From a checkpoint of a small transformer trained on Wikipedia.
Size: width 768, MLP 3072 squared ReLU, vocabulary 32000, 106M parameters.
Architecture: rotary positions, no biases in attention or MLP, untied embeddings.
MLP neurons of a small language model. Each row is named by its layer, matrix (down: output weights) and neuron, and shows model dimensions 512-607. Each number is 50 + 10 x the weight over its row's rms, rounded and kept within 0 to 99.
A block is one neuron, or neurons of one layer that tend to fire together. After each block is what it responds to, as a language model described it from the Wikipedia text at the highest values.

L5.down515:42 55 45 64 56 56 64 72 67 34 46 61 62 30 34 49 45 48 60 35 52 42 46 50 56 55 46 41 53 66 50 47 46 39 53 60 43 56 32 52 56 44 77 51 52 46 52 61 56 42 34 50 49 46 58 64 52 42 38 53 42 37 47 67 60 37 45 38 43 32 46 46 49 58 61 55 47 45 53 44 31 46 47 63 49 53 47 47 60 47 43 52 52 54 58 53
L5.down1121:47 49 48 42 57 49 47 42 51 32 40 52 55 44 49 47 56 44 65 62 59 62 34 43 48 51 50 58 40 46 53 37 53 33 64 61 37 31 49 42 69 55 74 52 54 49 67 61 53 56 52 46 53 38 61 43 40 52 43 55 52 46 50 71 51 54 51 24 50 40 46 54 42 70 62 59 54 51 47 33 42 55 50 55 42 60 56 43 62 56 35 62 39 59 40 56
L5.down2210:35 54 54 36 58 49 36 55 49 30 53 48 68 46 54 49 57 56 64 41 66 65 54 59 49 38 61 45 59 49 53 44 65 52 45 31 53 50 55 33 31 50 68 52 52 42 68 50 66 54 39 38 41 39 62 41 44 45 72 59 38 41 59 72 55 57 55 31 34 57 39 41 57 53 67 47 57 58 56 49 43 47 41 54 62 45 42 48 50 69 33 69 49 49 58 46
L5.down2508:63 42 56 55 67 52 56 47 36 46 49 37 37 56 44 37 38 79 71 50 45 55 33 30 55 43 39 50 52 59 67 37 54 58 56 57 48 55 43 55 43 75 60 54 47 57 39 39 42 39 43 44 61 54 62 32 52 51 31 67 32 43 48 43 54 56 40 43 44 58 59 53 44 54 46 40 62 44 50 56 59 48 44 52 56 36 44 49 48 43 45 39 53 46 59 41
Description: Copula after subject

L5.down617:63 51 49 61 46 54 50 65 48 31 45 43 42 51 48 63 49 60 71 41 35 49 23 51 44 50 45 63 30 38 44 46 59 50 57 47 85 75 49 52 52 53 44 44 37 44 41 46 52 38 62 46 62 54 48 45 36 69 56 39 48 52 49 48 53 36 48 48 57 57 50 51 42 55 54 46 47 43 69 35 58 51 56 38 43 37 59 43 41 33 35 41 66 23 55 40
L5.down1473:41 42 35 42 60 49 43 40 30 65 31 61 57 42 26 50 55 46 59 41 34 44 53 33 64 61 64 41 57 43 68 44 64 48 59 52 64 48 70 41 49 66 56 43 53 56 51 39 43 56 54 54 59 51 50 56 67 52 42 51 36 51 50 46 52 64 48 50 46 37 51 53 42 35 57 49 68 49 56 30 44 45 33 52 51 57 48 65 51 52 32 62 43 62 57 45
L5.down1495:45 42 68 46 39 44 51 76 64 47 34 56 22 67 34 64 46 47 34 53 61 59 51 52 58 51 48 36 60 60 61 54 55 56 38 55 35 47 45 53 53 49 41 36 62 49 50 58 41 52 68 49 48 40 54 42 51 62 55 46 66 56 65 53 52 74 50 56 55 38 42 46 57 67 57 50 23 47 41 39 56 41 42 58 44 50 35 47 50 60 58 43 53 53 43 45
L5.down2959:59 50 55 53 34 57 53 50 48 75 48 58 44 61 40 46 54 64 36 50 45 46 38 45 54 67 44 58 75 62 57 46 49 52 71 65 57 28 52 25 53 54 36 53 65 51 45 61 56 40 34 68 39 55 48 50 44 45 59 42 43 51 64 65 33 34 39 56 70 65 46 56 59 43 46 55 57 34 42 38 32 58 53 42 66 63 48 45 47 53 54 57 52 41 59 50
Description: Section heading final words

L5.down436:54 52 58 53 51 41 49 26 47 59 48 45 55 44 53 66 57 75 57 46 52 61 47 52 50 43 49 49 49 50 64 43 55 58 65 45 45 56 48 46 72 45 49 61 32 57 68 50 49 63 71 52 56 35 37 52 56 59 33 63 35 48 56 42 62 41 54 44 61 39 46 55 65 49 80 51 53 56 44 54 55 49 50 54 47 61 67 55 67 52 42 67 56 49 42 45
L5.down1322:60 35 67 46 59 52 51 50 48 63 48 48 63 45 48 42 45 53 63 59 33 61 60 43 43 43 51 45 57 44 35 50 52 54 59 44 40 49 48 42 57 55 55 49 54 69 52 55 37 55 45 47 44 30 41 45 59 62 52 54 39 64 51 40 50 41 42 45 66 57 51 61 41 49 71 57 32 42 47 42 59 49 44 39 49 50 44 36 52 56 57 47 44 50 53 66
L5.down1358:59 26 44 46 49 57 60 48 41 58 38 64 42 47 42 51 46 53 51 56 35 52 61 36 39 39 50 55 63 47 49 75 37 49 49 43 59 51 44 44 51 52 52 40 55 73 58 40 54 59 57 68 39 37 41 46 39 60 52 57 44 52 49 63 51 53 47 51 48 52 50 42 45 49 59 55 36 55 57 52 42 51 36 34 47 43 63 42 66 66 47 49 40 41 40 50
L5.down2564:52 49 42 59 52 37 58 41 36 67 38 61 44 31 52 43 61 62 63 43 68 53 56 32 54 67 59 66 42 60 43 65 48 57 52 43 62 55 41 35 61 47 52 61 54 43 50 36 45 40 73 45 42 46 42 58 63 66 51 59 41 58 41 52 53 42 47 58 38 69 51 34 51 40 57 49 37 73 52 45 60 52 36 51 39 64 65 48 43 67 55 44 46 54 32 51
Description: Before a person's name

L3.down517:66 58 51 52 64 48 47 26 44 43 49 48 36 41 45 46 62 66 67 41 33 57 41 47 35 63 55 46 43 60 46 26 65 53 57 54 56 51 57 37 51 56 95 55 44 33 66 40 40 49 47 58 73 17 52 80 52 51 55 45 45 68 41 69 55 55 50 53 59 60 55 39 58 56 64 66 41 34 67 36 48 52 66 51 44 49 54 52 50 59 58 61 59 53 31 51
L3.down1922:56 40 49 44 52 51 68 55 51 44 48 47 63 51 52 49 77 56 40 50 61 55 47 59 51 48 45 47 44 51 56 51 46 53 58 56 46 52 50 36 51 65 99 48 53 45 52 46 43 49 59 64 51 42 41 54 44 46 32 30 36 58 42 59 49 44 43 57 49 34 48 47 62 51 52 44 52 65 51 53 41 57 41 50 50 35 48 58 61 53 46 49 44 52 58 48
Description: Be-verbs after subjects

L3.down2800:51 59 43 47 61 63 60 54 62 52 59 71 47 52 45 59 43 57 53 46 54 55 71 46 49 53 48 54 52 47 43 49 63 62 48 42 48 44 58 42 56 52 38 45 49 47 34 42 42 49 50 47 53 46 43 52 54 37 48 31 61 53 61 42 54 46 60 55 53 32 55 56 55 50 40 48 59 54 50 56 41 36 63 39 43 55 65 50 41 49 45 56 56 52 61 34
L3.down2908:48 45 53 62 72 47 46 47 50 43 63 55 37 52 57 41 49 45 55 62 56 41 64 47 60 37 61 34 53 60 40 58 58 30 60 37 57 50 43 44 44 59 65 36 46 44 67 48 52 54 44 40 51 39 32 55 51 68 56 39 46 54 36 55 52 32 51 28 59 47 36 50 36 38 49 52 33 56 42 41 53 63 42 42 55 36 41 40 49 44 56 60 50 58 63 39
Description: Means/margin "by", table pipes

L3.down722:51 56 51 43 50 52 42 70 48 49 45 46 54 52 33 63 40 58 50 45 69 62 57 76 59 53 50 54 43 54 55 50 56 56 54 46 44 49 57 58 58 59 51 50 28 65 36 50 60 39 48 56 67 42 62 44 56 59 46 41 33 32 60 42 56 56 54 57 63 50 46 41 51 38 51 61 42 24 47 51 55 43 44 36 53 38 73 42 78 48 44 53 43 55 43 39
L3.down2916:67 53 57 35 52 64 62 57 58 51 72 47 40 52 67 59 59 56 52 59 41 56 39 68 58 36 41 42 51 51 46 43 69 59 54 43 49 24 43 54 55 35 43 36 65 58 45 54 52 39 59 46 52 37 55 36 52 51 55 58 58 35 70 51 38 53 47 45 51 45 43 38 35 60 39 49 57 42 77 51 65 48 53 53 45 39 78 59 52 45 53 66 67 57 53 39
Description: Before a title

L5.down978:64 42 37 52 68 44 38 46 54 65 56 50 59 47 28 47 38 53 50 53 40 48 52 55 44 52 32 38 44 75 47 47 52 35 62 49 60 46 28 44 52 38 48 50 54 58 45 42 53 52 36 51 38 60 46 51 51 48 54 42 50 45 58 47 70 49 53 59 65 41 47 43 55 59 74 50 39 60 45 35 54 56 48 57 40 53 42 57 56 56 53 43 47 70 44 43
L5.down1369:43 59 53 30 49 41 56 53 59 44 65 47 52 51 28 45 32 55 45 44 52 43 43 67 56 56 59 68 45 54 29 34 39 66 52 56 56 66 43 48 51 35 49 38 46 51 36 40 56 36 51 48 52 43 59 56 53 49 46 26 44 53 46 75 54 41 53 50 57 70 54 53 44 43 50 45 46 53 47 60 48 53 44 66 33 69 64 55 55 42 56 49 50 37 62 64
L5.down2077:73 45 38 41 58 42 30 46 39 45 51 48 48 36 42 51 63 32 62 56 26 40 40 31 58 55 55 50 60 53 55 68 52 54 40 61 49 43 60 48 47 54 55 53 64 42 48 51 42 64 67 51 34 68 40 38 38 47 29 57 61 56 58 46 62 48 53 48 22 53 42 51 63 62 36 51 54 36 53 43 38 56 55 40 36 53 62 58 54 77 30 37 29 30 37 50
L5.down2932:52 49 69 47 54 53 42 64 43 36 53 37 51 44 62 56 48 50 51 51 50 59 42 55 58 64 12 48 44 64 39 41 39 60 70 49 40 34 47 57 59 39 43 48 51 45 49 51 54 48 59 49 56 41 52 52 57 41 47 48 40 42 39 52 70 65 58 40 33 53 59 49 54 51 54 50 51 43 39 43 51 49 54 62 47 70 37 43 43 54 37 45 33 51 42 61
Description: Preposition tokens, especially "for"

L2.down293:43 44 49 58 57 55 64 44 63 33 41 44 60 40 46 54 64 47 47 37 61 49 40 62 51 55 35 64 37 48 50 54 45 69 48 52 42 40 45 46 57 64 70 49 59 44 41 46 37 41 50 65 51 39 52 61 18 40 63 65 65 45 53 49 52 51 63 52 72 55 55 62 59 54 56 62 44 43 40 53 55 54 51 64 52 49 56 49 53 52 44 48 62 51 36 72
L2.down656:55 47 40 40 58 55 69 51 46 55 57 36 63 46 44 37 34 44 54 59 48 52 40 41 44 35 35 77 37 57 59 61 54 36 54 74 50 47 53 52 56 65 67 49 41 60 49 56 61 51 37 53 44 50 45 55 32 38 55 39 58 50 54 63 50 55 51 41 52 68 37 51 32 66 52 68 45 48 56 47 39 47 39 64 51 51 53 50 51 39 45 43 57 42 53 41
L2.down702:50 37 44 50 47 60 46 56 58 34 37 45 57 53 40 46 41 32 61 49 47 65 42 46 49 40 46 60 46 55 43 62 52 68 50 49 32 41 36 61 50 53 83 36 60 52 52 64 61 52 44 50 46 57 46 42 61 41 47 43 63 42 59 47 56 46 44 35 38 51 41 39 31 73 59 52 56 43 51 56 23 51 48 59 58 33 62 47 61 47 37 53 47 29 41 58
L2.down741:59 61 45 37 52 53 52 50 39 53 62 62 53 57 43 42 64 39 59 50 50 55 60 55 41 57 59 74 45 31 55 45 56 42 43 43 40 60 55 46 44 50 46 55 35 61 46 34 71 49 56 40 64 49 65 56 35 52 62 40 48 55 44 38 44 58 53 46 58 41 55 40 55 53 50 52 56 45 63 51 41 54 71 40 51 54 50 61 66 59 41 37 41 43 40 53
L2.down1288:37 63 43 55 59 49 68 49 39 55 51 46 40 38 56 59 51 41 56 52 51 66 46 47 46 59 37 49 67 37 44 41 49 56 44 37 63 57 38 42 57 51 52 45 44 41 43 35 62 50 41 49 47 51 61 51 51 41 54 66 49 48 41 53 58 48 53 61 26 45 56 52 61 44 59 54 47 46 42 45 39 51 54 46 41 58 63 52 57 56 42 42 38 47 61 49
L2.down1387:63 54 42 59 63 31 58 43 59 55 51 56 66 75 43 41 49 51 68 44 56 47 51 41 65 36 60 44 52 70 53 41 40 53 45 68 41 54 50 51 57 46 62 45 53 76 29 61 34 37 60 58 39 58 47 41 52 54 52 38 44 40 49 48 54 52 45 40 42 55 46 44 38 68 58 54 55 51 51 33 57 43 58 65 49 66 58 54 53 39 55 41 50 57 62 54
L2.down2085:48 49 43 52 50 37 60 52 34 57 34 63 42 55 47 61 34 53 52 47 51 61 41 52 44 50 45 56 50 42 34 46 52 49 63 65 57 62 51 60 52 42 69 39 47 47 57 50 57 66 31 41 44 47 64 49 44 47 60 51 63 56 39 50 36 52 54 47 37 66 51 51 61 58 68 71 65 49 51 73 61 60 51 41 38 54 68 35 40 49 63 51 42 36 51 37
L2.down2416:47 40 51 50 73 41 48 63 59 46 65 53 58 24 37 29 24 39 47 25 46 37 51 47 27 45 59 55 63 47 67 63 55 72 18 62 56 58 28 64 51 45 28 44 50 49 43 53 59 51 58 52 38 61 44 55 47 60 59 55 33 50 40 46 48 38 71 45 32 51 51 45 46 47 35 47 49 46 55 57 61 67 44 56 55 38 64 40 59 31 45 40 53 29 63 47
Description: Contracted copula after pronouns

L3.down449:42 51 45 66 73 44 38 43 57 35 49 58 47 42 24 64 56 36 52 48 61 47 50 60 62 40 60 64 54 53 74 43 65 57 43 55 36 58 59 41 52 57 52 43 68 54 39 52 50 51 42 48 51 56 56 61 38 30 43 67 55 55 69 38 41 66 48 51 57 57 55 37 70 41 53 58 45 45 37 45 54 44 49 43 44 25 51 48 31 41 52 41 47 58 42 46
L3.down972:48 43 34 54 60 55 54 44 71 50 37 59 67 52 30 67 46 45 63 54 32 61 46 54 42 25 56 59 60 50 41 50 50 45 56 51 48 30 51 67 57 49 58 62 57 47 33 46 55 63 46 53 49 64 49 59 60 47 38 59 64 66 60 37 73 28 59 46 55 47 56 53 57 62 46 34 48 65 32 31 46 73 39 47 44 51 31 50 51 27 50 40 70 47 43 35
Description: Infobox units and labels

L2.down21:45 49 39 51 49 52 40 49 35 47 61 63 54 37 51 52 71 55 47 48 45 57 68 73 30 66 45 41 52 59 50 44 53 45 46 60 46 54 68 63 58 37 36 66 60 60 43 53 58 65 46 29 50 49 61 45 64 50 41 47 47 56 36 71 68 44 59 52 50 49 51 37 54 56 85 51 44 25 50 65 52 58 64 62 45 59 42 49 35 39 62 51 52 58 54 66
L2.down1321:47 56 46 43 36 55 40 60 53 57 42 47 54 48 51 54 46 41 60 40 54 66 44 68 54 47 48 37 40 48 68 44 57 33 68 33 56 58 58 35 44 50 57 54 56 49 53 39 49 45 32 49 59 55 29 45 53 46 51 34 45 49 53 36 51 53 57 47 76 31 61 41 52 63 66 26 66 55 42 41 53 53 58 54 66 49 61 34 73 36 63 51 52 55 57 74
L2.down1673:47 49 50 47 57 40 58 52 54 50 53 41 34 53 49 66 51 59 63 45 54 49 33 67 36 57 56 44 40 53 51 48 56 51 48 57 52 46 37 44 49 47 47 61 54 60 48 48 61 53 45 45 41 48 32 54 52 59 43 55 44 44 47 40 64 64 51 49 46 51 59 67 45 57 81 36 51 38 52 47 47 62 51 52 41 40 70 49 63 45 52 65 54 53 58 56
L2.down1780:46 77 48 61 56 57 42 46 25 41 40 51 33 42 61 47 44 57 61 52 55 54 57 61 39 39 50 36 49 57 54 54 33 38 37 56 61 49 33 56 20 31 46 68 42 37 46 56 46 47 49 57 37 50 45 43 40 73 60 65 30 48 42 54 49 28 43 62 46 57 40 36 49 48 50 63 44 55 37 66 49 52 61 51 60 52 51 54 60 59 61 69 49 56 64 48
L2.down1951:71 58 52 78 62 46 53 56 53 56 60 58 51 50 50 47 34 43 48 40 35 44 48 41 46 36 48 38 38 48 59 42 75 52 45 48 49 68 59 72 64 40 59 37 60 31 46 60 28 39 45 60 56 59 53 61 40 65 52 41 44 59 33 37 63 38 60 61 65 49 51 36 52 38 63 37 45 67 61 54 42 63 68 38 56 38 55 44 67 40 69 35 38 41 34 56
L2.down2108:41 43 67 48 58 21 35 53 51 57 53 59 44 47 52 39 54 50 52 47 27 42 59 55 52 57 57 62 64 48 39 57 63 46 60 36 48 55 69 60 61 47 66 36 46 43 43 59 46 51 35 59 49 50 56 34 39 57 57 37 59 53 64 63 59 54 50 53 71 31 52 45 44 37 44 54 44 43 62 60 69 52 43 59 56 35 51 48 58 54 64 59 53 41 53 57
L2.down2216:50 44 62 32 54 65 49 55 62 49 62 22 47 27 34 48 48 56 68 51 53 57 50 62 69 53 30 39 37 53 44 43 60 48 48 36 48 44 53 64 45 50 57 58 43 47 51 70 36 26 63 66 63 42 57 45 61 60 57 47 44 47 51 47 55 56 37 50 51 63 51 58 40 51 68 62 40 44 55 40 46 61 24 47 64 38 65 22 77 40 58 58 42 62 56 39
L2.down2664:40 48 61 67 50 57 43 55 53 52 63 51 46 68 50 49 70 61 48 39 34 39 44 70 56 47 42 56 54 45 55 51 48 52 52 53 59 37 47 48 52 37 54 46 33 60 59 32 64 41 43 56 48 46 51 53 35 33 47 66 46 53 45 52 51 64 60 50 60 45 64 58 49 46 68 52 42 67 43 40 58 35 51 30 54 38 53 56 53 40 53 71 52 51 49 55
Description: List item markers

L2.down279:57 55 39 50 56 46 41 62 62 51 47 76 45 39 50 56 57 35 48 53 63 69 45 61 35 62 54 48 44 50 50 61 42 32 43 47 48 51 53 47 58 54 46 56 39 41 63 55 52 51 58 42 46 62 42 39 49 37 27 57 51 59 61 46 55 66 43 58 74 57 54 59 60 51 56 32 43 49 54 55 60 63 34 61 43 57 64 58 57 38 43 52 44 61 62 40
L2.down306:58 56 41 48 70 36 48 65 52 51 61 51 42 51 54 67 46 60 52 44 67 60 61 58 36 48 51 24 49 71 56 62 55 50 48 62 50 62 54 36 57 58 44 38 37 52 71 39 47 48 56 56 59 31 26 28 42 67 44 36 48 66 52 42 54 39 52 48 55 50 32 59 59 59 52 51 52 43 50 38 50 52 43 43 43 43 51 50 32 53 46 45 41 52 68 46
L2.down1014:41 58 68 45 60 64 52 41 50 67 55 34 45 56 62 44 57 56 41 34 58 54 29 54 52 47 46 40 46 55 65 42 65 58 55 53 54 46 36 65 47 27 58 41 57 59 45 46 48 64 56 56 38 50 57 57 49 39 56 39 35 58 64 69 54 42 61 61 51 58 58 39 49 31 47 59 54 57 50 65 37 59 74 35 55 55 38 47 53 39 37 47 50 39 56 34
L2.down1360:53 53 63 42 59 70 61 58 50 54 37 35 38 45 59 39 56 67 48 40 58 57 57 55 71 52 37 52 37 63 62 56 33 56 49 45 45 54 52 54 52 48 53 42 44 59 27 50 57 59 45 48 54 38 54 53 53 51 41 48 40 40 66 47 60 49 60 72 31 48 56 57 59 50 37 55 43 64 55 49 59 45 45 46 52 42 45 45 38 43 61 50 64 36 55 43
L2.down1436:52 43 46 47 51 49 46 40 61 48 64 57 58 47 63 41 57 49 55 44 52 50 46 43 38 59 46 62 40 55 45 64 69 56 56 48 44 58 52 43 45 47 67 53 69 55 37 43 45 46 48 65 48 44 53 42 57 44 48 48 64 47 59 53 67 60 61 48 39 49 62 60 37 43 57 41 42 31 50 43 49 51 63 42 23 45 46 63 41 68 46 59 58 59 54 44
L2.down1823:37 63 63 51 68 45 65 50 44 43 60 55 56 45 49 50 57 56 40 50 48 51 57 52 53 51 48 62 49 51 58 31 51 51 64 48 55 51 35 51 46 52 73 45 48 50 37 34 48 51 51 61 53 52 45 49 55 37 59 46 48 62 69 55 60 47 65 65 50 70 52 46 43 47 50 43 53 51 60 58 46 30 43 49 47 49 59 55 45 38 50 56 63 49 44 49
L2.down2609:53 56 57 61 52 47 68 50 59 59 49 36 49 51 51 41 57 70 37 52 64 54 44 42 37 41 46 47 38 51 47 59 64 54 57 48 43 42 35 33 53 51 64 44 47 46 42 45 44 49 71 54 36 60 47 45 54 32 56 44 57 67 65 43 46 45 57 42 48 55 58 60 31 48 48 45 85 41 45 58 71 33 60 59 65 61 65 48 39 33 53 47 54 39 61 55
L2.down2737:41 57 42 45 53 41 64 56 56 46 50 70 53 62 54 43 38 38 48 57 63 41 54 55 42 27 47 26 43 46 48 59 59 40 36 50 68 28 44 37 71 50 58 56 62 37 37 66 45 41 57 57 54 28 54 40 53 43 46 20 50 44 27 60 64 42 41 43 40 47 55 55 52 43 40 43 57 40 45 34 61 35 45 40 51 68 41 49 65 57 59 64 62 35 43 54
Description: Preposition "by" after verbs

L2.down78:43 40 49 49 34 56 59 62 65 57 43 55 49 36 38 44 45 36 63 33 33 55 53 41 31 56 42 49 46 50 54 46 40 56 40 52 62 43 46 52 51 48 56 35 48 70 40 35 63 56 52 46 63 37 28 61 53 61 51 39 50 50 54 57 30 57 60 68 51 52 68 56 43 28 57 44 57 63 50 58 51 67 40 40 63 52 28 51 60 56 56 48 35 54 45 41
L2.down980:48 36 48 42 56 67 40 54 46 39 60 41 52 59 52 22 65 37 49 38 52 47 50 63 51 48 46 62 61 46 66 60 47 51 52 40 47 42 46 62 42 37 47 50 40 52 46 53 48 51 50 64 59 29 70 45 46 46 52 61 54 49 50 46 48 57 60 43 50 44 41 72 68 51 46 56 44 52 52 50 56 58 57 64 45 55 65 59 72 52 56 63 47 33 42 56
L2.down997:57 51 58 31 49 45 55 43 52 50 58 39 51 47 47 48 41 63 48 47 51 49 66 24 54 25 66 59 54 60 42 49 38 33 55 56 39 60 46 51 58 45 55 41 64 56 33 48 49 61 60 53 62 52 55 48 36 46 55 41 58 48 57 59 61 41 61 51 63 60 44 50 47 47 46 52 59 50 47 35 64 50 65 54 48 43 51 41 49 51 54 52 39 39 48 65
L2.down1113:41 46 50 79 70 54 56 53 67 44 55 40 60 54 45 56 22 52 46 46 59 36 52 55 47 62 50 38 58 63 53 35 52 57 32 45 31 64 46 54 47 44 53 54 72 60 57 35 43 46 43 62 54 42 36 47 49 43 56 39 42 43 61 52 39 29 51 55 52 41 64 39 50 50 50 50 32 48 44 53 51 50 40 53 47 63 61 41 32 61 70 60 52 38 62 39
L2.down1291:42 47 38 49 55 63 23 56 51 45 53 53 54 48 45 26 68 27 60 52 50 36 33 58 51 40 62 60 59 63 62 39 42 35 52 30 34 62 52 56 45 45 52 52 73 58 50 43 47 47 51 55 58 29 54 44 54 54 50 73 48 39 45 53 41 56 49 44 36 39 47 53 58 49 38 43 54 42 47 53 40 47 54 61 47 38 62 57 55 55 78 76 57 62 65 33
L2.down1843:57 36 42 26 67 53 54 45 54 48 56 59 61 41 54 40 53 63 36 47 48 50 45 48 38 50 39 75 49 71 62 34 44 38 45 45 43 56 62 60 55 40 52 53 39 54 76 66 55 53 57 45 45 34 45 53 50 57 40 43 59 60 45 67 37 35 40 44 43 40 61 51 31 47 46 51 46 53 42 50 49 59 61 47 56 58 38 42 58 62 75 61 54 55 61 46
L2.down2065:49 44 42 39 50 52 58 60 44 39 57 45 43 58 38 54 49 58 42 41 48 59 39 59 55 62 44 38 55 61 40 55 67 41 56 45 47 40 32 30 62 55 28 44 63 53 57 39 41 51 44 52 49 45 51 50 62 74 63 57 40 37 49 47 45 46 57 57 52 51 55 55 57 63 36 43 55 53 31 60 65 47 54 42 68 58 51 32 47 46 57 51 47 47 48 35
L2.down2639:72 34 46 42 54 55 73 38 40 42 46 41 61 52 51 54 48 48 42 60 42 42 62 60 43 46 61 63 66 52 59 45 46 13 61 49 36 53 41 47 38 45 38 57 40 59 52 51 59 50 63 50 51 43 47 61 55 38 74 47 54 70 54 56 38 56 66 33 34 41 50 41 38 61 37 45 54 51 43 39 55 58 70 44 34 51 49 30 55 58 64 58 39 36 47 41
Description: Field-label final words